config.yaml
d_model: 160
n_kv_head: 5
d_mlp: 640
vocab_size: 8192
norm_place: "pre"
positions: "learned"
attn_scale: 0.177
init: "normal"
init_std_up: 0.0377
grad_clip: 2.0
seq_len: 1024
doc_mask: true
dataset: "wikipedia_en"
MLP neurons of a small language model. Each row is named by its layer, matrix (up: input weights) and neuron, and shows model dimensions 96-159. Each number is 200 + 30 x the weight over its row's rms, rounded and kept within 0 to 999.
After each neuron's rows, "fires after" lists the tokens most often just before its 100 highest values on Wikipedia text that the model never trained on.

L4.up433,236,213,215,204,168,193,205,210,195,207,220,185,184,212,184,230,208,157,131,192,212,208,174,225,188,191,134,189,235,177,221,245,193,173,209,224,112,214,224,228,183,195,211,202,220,225,193,217,222,195,212,208,235,208,233,238,214,189,226,205,139,234,205,227
fires after: "|", "-", "al", "ing"

L10.up586,260,184,200,167,188,199,192,257,226,256,181,226,223,219,231,227,194,230,222,219,187,195,183,175,225,219,134,166,211,211,178,207,193,140,191,250,174,139,229,226,157,172,247,265,157,173,241,234,184,287,179,177,204,202,210,192,165,220,208,162,216,182,253,206
fires after: ".", "^{", "\n", "|", " |\n"

L4.up14,214,212,173,253,204,228,178,198,204,228,179,200,195,208,227,196,170,262,215,268,206,200,201,198,231,212,169,249,136,241,147,216,241,186,185,207,153,196,250,182,186,145,233,249,220,226,206,119,188,212,217,184,216,267,225,225,227,207,202,229,150,207,165,258
fires after: "-", " (", "\n\n"

L8.up62,218,176,229,201,198,145,189,215,187,229,222,187,238,170,220,192,144,215,205,219,242,210,228,224,184,151,208,215,167,148,187,216,186,251,191,159,221,176,170,259,122,196,233,203,171,220,179,179,212,204,174,184,195,168,190,224,220,188,188,174,197,258,155,231
fires after: ",", " in", " early", ":", "born", " the"

L10.up142,241,190,208,171,206,191,130,178,191,191,137,154,230,210,209,195,205,183,214,177,205,173,166,190,165,180,291,171,141,223,203,147,202,188,252,194,184,236,210,200,227,160,236,207,211,226,195,183,206,203,242,188,252,180,201,236,169,206,271,178,213,163,148,194
fires after: ",", "200", "201", "194", "198", "195"

L4.up590,134,214,266,155,170,193,227,193,172,176,212,206,248,207,180,238,197,270,221,201,194,191,203,189,202,184,167,136,156,155,203,167,199,225,257,217,149,203,195,217,250,228,194,161,173,203,173,205,206,218,204,193,144,191,252,172,151,158,238,193,174,215,217,181
fires after: " ", " (", "d", " \"", " is"

L4.up451,206,195,174,167,195,196,202,230,197,238,208,239,278,185,196,190,250,160,189,159,179,202,221,157,173,212,210,214,238,201,167,221,235,232,176,238,191,139,214,190,284,212,226,191,186,214,222,234,229,135,177,207,196,143,215,232,142,235,249,187,195,200,252,185
fires after: " ", ")", "22"

L10.up123,184,196,195,182,149,175,201,129,180,176,218,201,190,211,216,179,180,262,210,207,177,220,226,150,216,191,156,150,189,193,198,170,187,202,176,186,208,215,180,191,265,226,189,205,174,211,162,215,260,180,176,225,173,164,262,238,197,242,223,186,191,178,225,164
fires after: " ", " —", " to", " Free"

L7.up119,210,152,233,201,177,153,210,182,202,194,217,151,203,106,200,186,180,227,231,195,151,186,189,204,242,219,209,152,200,198,139,244,158,198,126,222,218,193,155,218,216,170,165,194,191,206,168,151,164,253,158,174,182,199,181,220,186,202,155,209,226,164,222,185
fires after: " |", " the", " as", " ", " at"

L2.up264,193,180,211,234,244,162,199,217,247,191,185,201,130,195,227,219,200,248,210,188,234,223,211,250,149,205,212,157,211,187,159,218,196,227,185,214,232,205,168,189,175,186,203,181,211,226,158,144,252,192,193,232,187,203,217,161,254,194,205,261,196,159,297,167
fires after: "2", "1", "3", "25", "0", "4"

L10.up9,173,194,229,182,195,226,150,232,219,184,216,210,207,243,190,160,190,278,207,240,210,169,217,198,156,217,184,243,196,169,177,168,190,189,252,209,173,233,172,171,190,203,239,196,163,215,148,171,195,232,163,216,206,227,197,181,113,185,183,138,212,231,190,168
fires after: " ", ".", " $", " ("

L4.up557,208,211,206,217,197,239,206,196,221,174,233,154,153,206,166,172,230,164,184,200,207,211,209,231,244,203,205,179,189,171,217,234,237,174,206,167,232,212,175,209,224,213,238,158,210,242,196,214,199,209,82,216,187,222,170,161,201,229,251,173,201,234,188,168
fires after: " |", "|", "2", "5", "3"

L9.up159,179,233,217,193,200,161,218,198,259,260,243,196,172,170,247,244,260,187,202,244,221,201,178,218,186,155,167,245,195,221,188,182,249,193,238,234,208,160,210,176,180,208,177,198,225,200,148,251,183,223,224,158,170,203,143,153,213,209,240,238,227,210,162,173
fires after: " ", "|", "\n"

L9.up169,189,175,227,267,170,203,216,183,196,140,173,180,200,212,177,191,253,154,242,211,194,141,171,168,193,172,170,184,275,231,247,176,164,174,208,179,161,180,150,224,180,185,194,202,219,202,268,176,190,210,197,176,157,209,154,201,220,211,192,171,223,227,186,177
fires after: " the", " in", " to", " at"

L4.up582,213,241,227,199,175,180,198,214,161,199,238,223,241,173,222,211,197,188,178,203,301,199,211,214,180,196,128,262,166,165,156,199,210,154,186,185,169,205,183,238,179,235,282,204,206,175,174,233,221,174,254,216,216,158,163,220,187,168,165,211,141,238,195,231
fires after: "-", ".", " ("

L8.up117,210,196,204,205,232,228,166,232,203,235,208,193,194,151,209,205,210,187,195,158,203,162,185,196,208,176,157,224,208,167,166,168,221,202,241,171,177,200,192,113,180,247,144,222,225,259,193,200,227,199,184,158,265,225,190,220,205,193,173,188,220,204,187,188
fires after: "0", "197", " ", "201", "198", "200"

L4.up277,253,254,184,197,183,214,197,182,260,168,217,196,234,245,235,240,226,228,171,229,192,207,188,170,167,170,197,187,267,203,208,251,208,149,180,259,227,186,234,210,207,221,236,218,191,197,182,255,175,166,191,166,210,171,170,219,160,206,210,199,267,183,194,192
fires after: "|", "-", "65", " |"

L9.up536,190,160,195,188,220,212,148,224,177,191,206,143,247,198,188,258,152,177,215,223,261,237,206,191,243,242,202,172,208,198,234,165,200,171,244,186,143,200,177,193,162,193,173,198,223,223,205,205,245,222,247,176,219,181,216,235,188,222,160,159,209,146,185,173
fires after: "199", "200", "201", ",", "196", "195"

L2.up245,194,209,237,198,222,193,183,213,153,199,170,203,182,190,158,271,192,256,223,210,179,232,205,242,233,187,207,182,225,234,125,180,186,175,238,223,214,182,234,170,245,187,184,232,214,185,172,251,221,195,240,178,202,158,208,199,169,209,166,179,186,189,178,130
fires after: " |\n", "″E", "″W", "."

L2.up71,190,228,189,206,226,179,235,179,262,187,252,162,171,150,212,199,157,184,210,194,230,185,160,213,247,215,226,188,222,203,246,200,214,130,170,232,143,247,179,204,220,197,207,209,228,211,206,147,168,197,236,204,195,204,249,239,223,177,178,220,167,214,161,219
fires after: " |", "|", ":", "-", "):"

L10.up425,203,185,206,172,185,226,190,259,222,153,178,226,243,154,228,226,187,151,210,219,233,193,184,197,170,176,197,228,211,133,197,148,290,217,250,196,213,167,142,226,213,193,244,232,190,247,202,129,184,179,129,224,197,201,165,203,210,155,216,188,223,222,202,167
fires after: " ", "-", " born", " under", " |"

L4.up554,214,213,182,151,192,221,179,217,223,164,209,154,168,222,222,156,189,231,204,201,181,196,205,155,224,149,195,248,250,181,196,214,204,148,221,162,164,198,269,248,194,175,187,261,188,204,243,162,199,214,214,184,175,227,189,247,240,178,246,191,242,179,196,193
fires after: "201", "200", "202", "199", "195", "196"

L8.up541,175,193,181,238,208,210,254,177,234,165,219,230,200,179,171,181,207,181,196,226,141,239,204,213,219,202,173,206,208,161,170,189,198,185,261,193,203,200,157,202,165,195,195,176,212,213,206,236,187,192,197,170,183,185,160,198,182,224,227,179,305,180,226,192
fires after: " by", " to", " with", " of", " in", " from"

L8.up324,173,139,184,206,155,185,216,194,179,218,205,134,221,147,210,182,239,188,235,220,269,226,202,149,218,155,181,224,221,206,215,192,223,216,227,215,219,249,194,192,194,203,218,224,222,262,175,250,158,207,182,214,190,200,152,170,201,230,228,207,186,266,213,161
fires after: "|", ")", " is", " \"", " (", "-"

L7.up255,183,192,195,216,199,174,200,211,178,179,226,136,208,230,219,239,186,191,194,220,171,199,221,164,241,207,269,214,184,165,167,213,260,202,192,209,183,267,234,140,174,192,234,217,242,198,173,204,195,207,171,170,205,218,212,198,184,196,162,170,280,184,168,217
fires after: " in", " of", " for", " were"

L10.up94,178,147,253,199,264,215,217,201,227,183,182,136,206,190,190,158,180,252,204,248,214,228,172,167,185,144,224,198,274,192,191,180,216,214,259,198,218,162,172,173,174,164,226,235,174,179,178,243,184,138,174,212,223,166,229,237,157,203,235,167,228,226,194,207
fires after: ".", ".\n\n", " \"", " (", "==\n"

L10.up326,175,222,255,182,202,167,180,195,189,224,194,208,243,234,226,236,203,255,175,212,171,144,185,253,236,199,169,236,152,179,212,171,208,207,227,188,215,226,193,182,207,183,194,248,184,175,203,141,211,209,240,163,154,191,150,157,175,165,184,170,225,182,188,135
fires after: " ", " a"

L8.up289,164,195,188,175,210,219,230,199,189,183,165,129,265,180,195,252,172,195,261,219,213,197,278,179,163,237,202,210,191,240,218,205,209,222,263,180,244,177,185,212,170,224,208,201,182,231,176,193,242,204,125,214,220,164,206,201,187,186,207,170,238,223,198,161
fires after: " \"", "\n\n", " (", "==\n", "==="

L2.up505,201,233,237,218,191,204,189,143,174,211,239,249,192,240,229,224,164,204,223,188,218,252,210,223,170,147,190,213,203,280,151,210,163,245,184,175,224,232,157,241,195,172,246,268,215,206,223,128,184,164,183,213,219,181,192,197,206,210,169,236,187,209,227,183
fires after: " |\n", " ", ".", "0"

L2.up457,221,146,227,184,215,233,163,234,204,237,161,165,223,265,260,238,195,170,244,219,222,233,198,153,198,146,171,231,199,163,155,177,208,142,214,194,216,196,183,192,193,170,259,220,231,260,203,211,184,174,199,201,200,240,180,182,190,198,165,245,188,190,268,165
fires after: " the", " |", "|"

L7.up103,198,185,239,230,267,128,162,159,160,209,193,168,236,238,219,207,228,216,214,179,158,261,206,229,150,188,168,197,178,235,165,195,169,215,178,263,202,222,203,194,195,175,223,207,187,227,167,167,221,191,213,178,183,190,187,215,203,222,108,155,207,220,212,192
fires after: ",", " ", ".", " ."

L9.up147,174,202,207,243,179,197,177,193,252,216,150,193,149,201,227,170,207,225,252,181,151,179,162,214,240,192,268,197,185,201,229,191,254,280,232,164,218,162,167,209,192,186,165,251,166,204,216,170,210,184,227,181,211,170,214,154,223,194,274,191,231,251,174,181
fires after: " |", "1", "3", "6", "2"

L9.up342,208,202,228,159,173,174,176,168,215,220,232,156,183,213,243,237,147,209,207,234,197,189,203,206,208,184,187,176,207,180,187,178,198,188,245,213,181,182,231,223,151,173,188,207,213,164,256,225,200,186,201,175,133,255,168,206,192,210,167,172,234,191,184,197
fires after: "201", "200", "199", "202", "–", "198"

L10.up542,176,202,187,205,175,180,219,167,137,202,183,227,216,219,198,215,218,256,196,212,168,218,270,242,227,180,171,196,230,209,190,223,213,250,198,180,214,203,186,149,186,271,167,234,224,95,149,213,214,186,150,237,129,164,201,241,175,166,213,193,191,239,228,141
fires after: " ", " a"

L4.up74,183,161,225,191,183,209,241,161,220,186,189,206,222,224,205,258,180,260,179,224,199,250,192,133,170,173,205,233,141,204,147,208,160,253,174,201,233,177,238,192,179,198,183,227,148,178,168,183,232,225,198,125,138,186,191,180,194,168,204,226,168,212,193,223
fires after: " ", " (", " the"

L9.up543,190,233,245,182,181,209,216,162,247,181,170,175,243,181,246,219,222,220,185,237,137,192,222,217,176,156,179,227,133,196,143,207,233,228,242,213,203,190,180,197,153,187,155,240,205,180,213,209,221,183,236,157,191,192,185,162,243,166,208,135,196,211,159,172
fires after: " ", " over", " approximately", " than", " of"

L7.up579,170,204,210,184,211,196,163,214,224,191,218,153,209,165,218,221,181,231,199,256,286,228,179,172,181,183,162,216,171,193,179,228,232,183,188,197,244,192,195,251,164,155,236,213,182,231,226,181,181,170,221,214,172,190,101,157,226,168,273,257,199,221,197,195
fires after: ".", " Apps", " |", "6", ";", "3"

L2.up410,205,268,208,188,140,183,185,176,267,233,204,180,214,199,201,197,201,210,259,210,247,207,237,260,203,194,180,192,228,258,160,213,180,229,198,197,238,189,290,196,169,155,259,203,173,169,181,204,192,154,210,159,171,165,173,151,223,232,212,205,194,198,167,183
fires after: " |\n", "\n", "-", " |", ")\n"

L7.up438,180,205,183,203,201,181,217,177,217,186,204,206,217,224,191,184,216,215,212,202,190,223,154,181,193,191,189,190,168,216,199,222,262,215,241,192,253,175,217,197,172,217,190,258,192,211,142,164,190,223,234,208,243,193,155,285,157,156,240,156,224,204,246,195
fires after: " the", " a", " un", " The"

L9.up387,209,107,158,204,221,250,218,191,252,199,203,226,252,208,189,208,196,220,182,186,205,272,177,197,160,194,243,214,200,178,187,169,170,152,186,198,214,185,261,204,198,188,176,179,236,201,230,151,189,189,204,208,190,212,173,192,239,249,183,190,231,192,205,145
fires after: " |", "-", ","

L7.up87,181,145,226,195,160,143,209,232,204,177,216,186,253,201,185,201,182,222,213,231,168,202,219,222,201,248,148,214,186,160,215,190,243,209,139,219,215,197,133,239,214,236,166,234,187,224,244,138,157,238,207,181,244,220,217,223,231,212,192,234,199,143,159,181
fires after: " the", " early", "==", " ", " late", "Early"

L8.up107,203,207,196,183,240,219,160,221,220,152,160,143,144,175,183,189,186,194,196,216,212,211,199,191,189,151,162,213,204,213,204,143,212,215,251,158,187,162,211,219,189,235,185,185,175,227,166,214,259,175,145,216,229,113,168,202,183,202,228,155,219,233,178,243
fires after: " \"", ".\n\n", "===", "==", " (", " =\n\n"

L7.up179,207,182,231,231,218,221,210,178,197,195,223,179,230,211,201,129,144,249,205,242,184,198,211,240,188,173,190,207,166,185,163,158,218,163,214,157,243,137,194,163,211,193,230,163,164,249,204,196,253,223,206,195,189,241,218,183,208,178,221,208,153,257,178,240
fires after: " \"", " un", " (", " sup"

L8.up65,236,174,249,178,205,205,143,238,188,197,213,215,199,208,258,231,212,194,237,194,170,175,217,202,197,174,134,216,219,200,212,224,224,202,155,158,215,168,231,185,244,178,180,176,218,160,221,224,163,146,197,147,174,179,188,201,146,212,202,252,234,239,153,183
fires after: " was", " were", " |\n", " and", "-", " is"

L2.up303,198,199,232,195,164,163,187,206,218,177,190,135,177,191,232,194,181,190,214,256,196,169,252,134,236,163,169,208,225,204,170,209,230,188,197,225,219,187,188,259,212,197,222,222,158,209,191,215,195,187,257,186,178,197,191,202,197,179,180,189,198,205,224,180
fires after: " |", "|", ":", " the"

L8.up581,219,270,205,239,227,243,221,194,177,185,218,191,171,191,236,190,249,193,220,183,186,204,192,214,205,170,151,198,225,180,206,190,265,191,211,234,212,166,163,202,184,166,178,194,133,199,200,162,234,152,231,230,201,182,174,247,241,169,185,172,199,197,211,174
fires after: " ", " |", "3", " size"

L7.up628,173,199,250,210,207,207,166,122,241,169,208,169,146,179,226,241,152,184,265,158,179,196,222,195,176,190,230,196,235,194,220,187,229,202,145,215,180,190,172,185,202,204,180,193,210,151,191,201,234,145,218,149,223,241,242,165,272,232,187,146,217,208,239,205
fires after: "2", "1", "3", "4", "6"

L9.up299,169,178,180,193,208,216,197,198,166,167,220,271,182,209,187,193,191,186,227,257,193,210,140,204,179,212,214,156,192,194,259,211,205,205,150,243,238,215,198,185,198,158,175,229,135,243,185,188,240,259,213,253,172,191,228,153,246,238,216,185,211,225,213,174
fires after: ",", " the", " The", "1", " \"", "=="

L10.up565,206,169,281,188,173,204,222,239,195,188,188,206,161,209,242,196,165,220,208,195,217,185,151,215,210,159,183,195,228,231,150,182,275,206,214,126,192,194,173,195,222,278,228,179,203,195,184,178,259,172,158,222,150,187,182,194,133,214,208,162,213,214,213,164
fires after: " (", " ", " \"", "=="

L10.up106,214,237,191,199,154,219,217,190,219,184,202,196,161,203,187,194,205,215,210,210,215,207,233,208,154,153,179,208,169,164,199,180,224,199,195,176,148,158,159,233,220,186,175,201,209,212,211,202,271,231,183,187,186,214,240,177,183,165,199,216,169,230,188,214
fires after: " \"", " (", "\n", "===", "=="

L7.up497,194,221,227,226,202,160,230,262,179,160,172,191,233,182,184,188,235,169,224,211,205,190,249,168,188,163,219,207,212,217,208,202,205,215,232,217,223,193,207,253,145,185,220,225,178,240,153,219,193,216,191,191,246,204,196,202,212,216,213,157,241,215,232,232
fires after: ",", " August", " February", " there", " in", " May"

L7.up253,190,217,230,221,201,223,168,168,152,147,171,198,158,171,244,167,210,175,235,211,222,192,208,235,194,206,124,209,181,146,170,215,226,230,192,191,183,211,234,216,200,239,163,248,214,180,187,211,271,215,194,203,193,187,195,171,201,224,143,201,202,223,206,156
fires after: " a", " the", " an", " ", "A", " one"

L4.up511,139,207,201,213,188,183,164,213,241,186,240,175,261,185,201,249,240,207,181,253,182,213,178,160,228,150,194,163,136,209,150,140,207,171,142,262,168,238,192,174,212,244,210,224,133,199,197,233,177,200,194,148,195,178,184,222,230,141,199,181,239,212,200,200
fires after: " ", "In", "201", "."

L9.up246,157,229,263,172,208,220,215,254,138,184,230,225,217,146,187,138,250,248,168,181,225,236,202,250,195,240,181,223,204,180,156,177,189,202,215,178,218,218,226,160,204,244,140,227,157,179,210,169,229,216,247,151,205,185,217,189,224,171,176,163,187,157,183,186
fires after: " the", " ", " The"

L10.up598,183,211,204,179,240,165,167,182,180,192,160,238,232,184,200,216,230,233,182,260,192,249,186,219,164,180,214,238,175,179,107,161,252,185,246,181,172,182,220,187,231,211,197,203,239,173,243,176,225,230,197,208,178,198,176,198,148,217,219,180,268,180,220,165
fires after: " ", " (", "–", "-", ".", ":"

L4.up40,198,232,224,191,189,181,217,201,187,199,227,148,204,210,187,169,213,206,162,191,204,173,178,203,162,225,173,189,230,169,203,243,260,175,176,180,184,197,202,208,175,236,169,242,209,192,188,217,172,179,131,154,220,221,207,187,196,226,224,215,206,257,186,236
fires after: "-", " |", "|", "65"

L4.up455,150,182,212,187,232,228,229,204,233,197,185,200,197,238,193,239,222,207,222,197,223,215,144,174,209,208,232,194,232,181,196,206,206,212,202,238,216,200,238,207,187,177,142,226,213,169,197,203,236,274,182,145,206,186,189,168,276,183,218,161,182,130,203,144
fires after: " the", " The", "The", " of"

L10.up104,198,188,174,236,158,182,190,209,175,239,198,152,217,211,176,224,151,232,203,228,190,229,231,165,216,247,184,186,159,212,178,143,225,191,186,224,179,209,213,211,224,198,254,200,233,249,181,173,210,172,166,155,195,160,188,201,188,262,237,189,207,204,175,146
fires after: " ", " in", "–", ",", " (", " of"

L10.up394,139,231,262,192,214,191,161,150,181,210,194,268,216,225,187,205,230,217,209,206,189,247,208,254,229,186,200,192,165,228,190,170,201,197,177,161,213,183,203,199,217,209,190,220,200,185,152,194,300,200,214,194,190,214,145,199,150,185,237,186,175,192,167,125
fires after: " ", " the"

L9.up70,188,201,216,176,233,178,150,171,188,182,205,196,226,199,109,159,227,186,195,187,170,238,194,229,205,170,178,171,177,199,201,254,176,147,243,176,172,159,197,147,221,138,241,197,209,265,248,178,233,187,201,204,246,205,155,254,196,206,242,195,179,191,229,142
fires after: " ", "8"

L4.up392,224,184,231,124,180,190,202,213,184,173,178,125,176,188,252,205,194,246,205,183,204,189,195,217,208,144,198,206,207,199,228,209,222,155,289,211,184,181,281,188,175,230,223,241,221,212,161,194,195,238,191,186,154,224,143,192,239,202,236,191,224,208,182,149
fires after: " ", "–", "′", "200"

L9.up243,212,229,242,213,250,212,194,245,236,257,219,145,158,198,193,208,169,205,208,202,191,227,218,213,219,207,227,204,214,179,191,227,240,170,228,166,204,221,179,177,232,160,155,286,189,159,137,200,217,175,153,230,170,203,203,178,209,209,200,199,221,225,176,206
fires after: " S", "S", " s", " M", " m", "-S"

L7.up162,191,213,195,191,162,158,226,226,198,176,218,190,203,170,229,123,172,209,210,179,229,146,174,133,224,177,164,231,198,239,191,226,228,146,194,180,93,231,209,212,220,194,225,182,182,219,214,237,195,160,185,171,220,155,190,178,202,201,211,202,167,253,184,210
fires after: " |", "\n", "|", ")", " Albums"

L9.up211,185,219,220,164,189,242,198,168,186,175,166,206,228,231,170,179,284,250,148,218,178,230,175,203,165,187,244,189,245,221,154,150,167,250,187,190,200,232,227,149,201,190,225,238,182,171,186,192,224,215,217,243,212,200,234,180,198,178,234,140,257,187,190,172
fires after: " ", " |", ",", " +", " −"

L8.up31,191,131,140,170,204,244,161,160,200,199,172,184,293,236,199,258,211,192,177,218,219,242,188,144,198,200,253,145,198,187,196,185,205,210,204,170,162,223,226,243,227,245,194,191,256,177,242,161,251,194,244,202,231,179,222,184,144,221,188,193,201,172,155,166
fires after: ",", "."

L9.up585,150,248,206,213,197,229,203,210,206,142,206,241,201,222,208,194,197,229,197,199,202,224,166,185,189,153,153,204,157,210,200,153,276,188,235,308,183,153,225,210,157,187,199,184,164,193,199,213,187,157,136,208,180,247,155,225,242,200,256,198,218,198,184,187
fires after: " "

L4.up250,116,220,215,241,203,203,149,220,226,201,245,223,150,234,224,178,254,223,227,234,280,196,185,189,198,246,187,188,186,217,199,159,195,195,220,219,225,221,207,171,201,184,128,206,210,235,163,233,231,242,192,219,238,180,179,133,185,225,208,199,224,203,211,131
fires after: " the", " The", "200"

L8.up63,197,215,174,201,164,213,204,193,176,156,204,175,162,196,162,187,211,216,183,211,217,182,236,198,206,202,233,222,219,160,143,182,226,190,223,214,171,177,169,156,217,229,224,258,176,247,206,210,253,192,210,192,202,170,168,174,204,218,229,197,209,213,192,214
fires after: " (", " be", " \"", "-", "P", " over"

L7.up48,226,196,182,204,237,240,206,209,171,144,177,139,197,174,199,235,195,196,196,210,233,214,231,154,167,215,208,237,165,195,189,190,183,193,181,209,176,197,197,160,160,203,228,210,220,257,220,268,220,211,202,192,213,184,208,204,189,198,168,195,236,178,188,141
fires after: "199", "197", "201", "196", "193", "200"

L2.up110,207,200,238,194,241,219,168,214,180,261,170,217,192,249,217,237,183,246,227,179,204,188,220,223,144,212,152,217,196,271,195,217,187,207,134,232,238,193,250,191,194,185,224,270,206,182,195,154,195,200,197,188,207,127,181,240,196,211,149,202,227,207,185,174
fires after: " |\n", "."

L8.up58,207,187,206,212,221,237,151,247,227,180,163,204,221,244,267,141,199,210,167,230,249,174,182,185,199,188,220,173,151,227,221,180,217,188,253,197,209,169,165,184,171,222,186,227,108,212,187,187,163,232,233,175,144,147,212,172,204,219,232,238,233,204,207,216
fires after: " on", "born", "On", " ", " On", ":"

L9.up525,247,186,190,212,216,210,209,152,230,171,169,140,212,224,186,195,172,190,189,193,193,238,173,252,176,204,172,220,208,183,165,227,186,152,199,215,237,231,211,201,190,221,218,229,163,165,281,194,184,152,228,158,188,224,232,156,168,196,220,199,267,253,201,146
fires after: " |", "-", ",", "|", ":"

L7.up89,189,236,143,207,225,171,235,216,184,200,177,181,235,215,223,213,169,182,171,156,152,216,234,194,223,169,172,195,157,233,159,178,244,166,219,243,167,200,206,243,241,237,194,200,247,209,193,195,215,242,148,190,248,173,190,249,165,201,190,226,217,188,206,228
fires after: " ", " Ar", " Br", " In"

L7.up616,164,207,229,143,244,207,190,192,201,208,186,213,240,211,265,116,240,228,230,195,254,141,249,200,216,147,183,228,188,109,226,247,170,198,206,143,233,158,223,259,165,222,181,198,209,195,155,188,196,206,177,158,163,189,222,234,216,196,187,203,227,185,187,233
fires after: " ", " St", " University", "ott", ":", "–"

L9.up320,229,174,200,192,269,219,186,155,211,214,211,171,173,135,232,214,187,173,152,201,175,198,211,190,234,222,213,213,188,172,219,190,223,153,184,227,205,238,170,186,193,200,170,229,264,150,237,190,182,210,209,213,187,186,147,152,240,264,240,216,219,159,227,152
fires after: "2", "4", "1", "3", "5"

L8.up586,213,214,252,153,185,194,197,222,224,186,199,211,197,231,154,198,198,174,231,272,183,202,218,173,186,190,209,202,166,203,155,164,174,225,118,174,159,232,112,248,184,162,195,219,192,145,207,193,196,188,196,126,195,190,175,173,197,213,175,222,255,163,158,137
fires after: ".", " number", " Group", "ason", " ", " SR"

L8.up115,252,205,210,162,209,239,157,205,220,216,163,142,151,185,187,199,211,267,250,207,161,223,238,231,182,251,173,190,170,151,180,184,188,165,188,155,222,193,163,219,220,202,164,260,218,141,254,156,214,213,161,205,187,202,175,176,202,193,174,162,175,210,224,208
fires after: " S", " s", " m", " v", "S"

L9.up40,165,221,215,227,246,171,160,188,249,186,159,237,205,207,257,176,222,216,217,229,223,229,171,167,187,169,188,242,190,220,243,192,262,165,190,171,206,209,170,216,220,227,245,214,184,183,170,134,229,203,214,192,196,171,191,219,243,178,217,221,281,149,202,180
fires after: " ", ":", " |", " on", "ed", "+"

L7.up508,246,155,245,168,166,181,215,115,223,186,167,171,213,202,204,212,242,203,215,192,178,186,193,175,183,161,206,107,188,242,212,151,195,118,175,190,172,232,225,195,213,199,204,163,213,179,202,189,190,153,229,122,253,215,214,206,176,215,274,216,205,208,188,173
fires after: " was", " is", " were", " are", " be", ","

L7.up442,185,171,197,230,181,239,159,161,219,186,225,209,237,218,161,248,178,211,198,208,176,223,211,197,202,167,176,190,183,199,237,219,250,231,170,171,185,194,224,197,236,180,152,219,195,202,142,209,182,252,206,196,218,183,234,214,176,231,231,212,200,212,232,220
fires after: " F", " a", " un", " f", " his"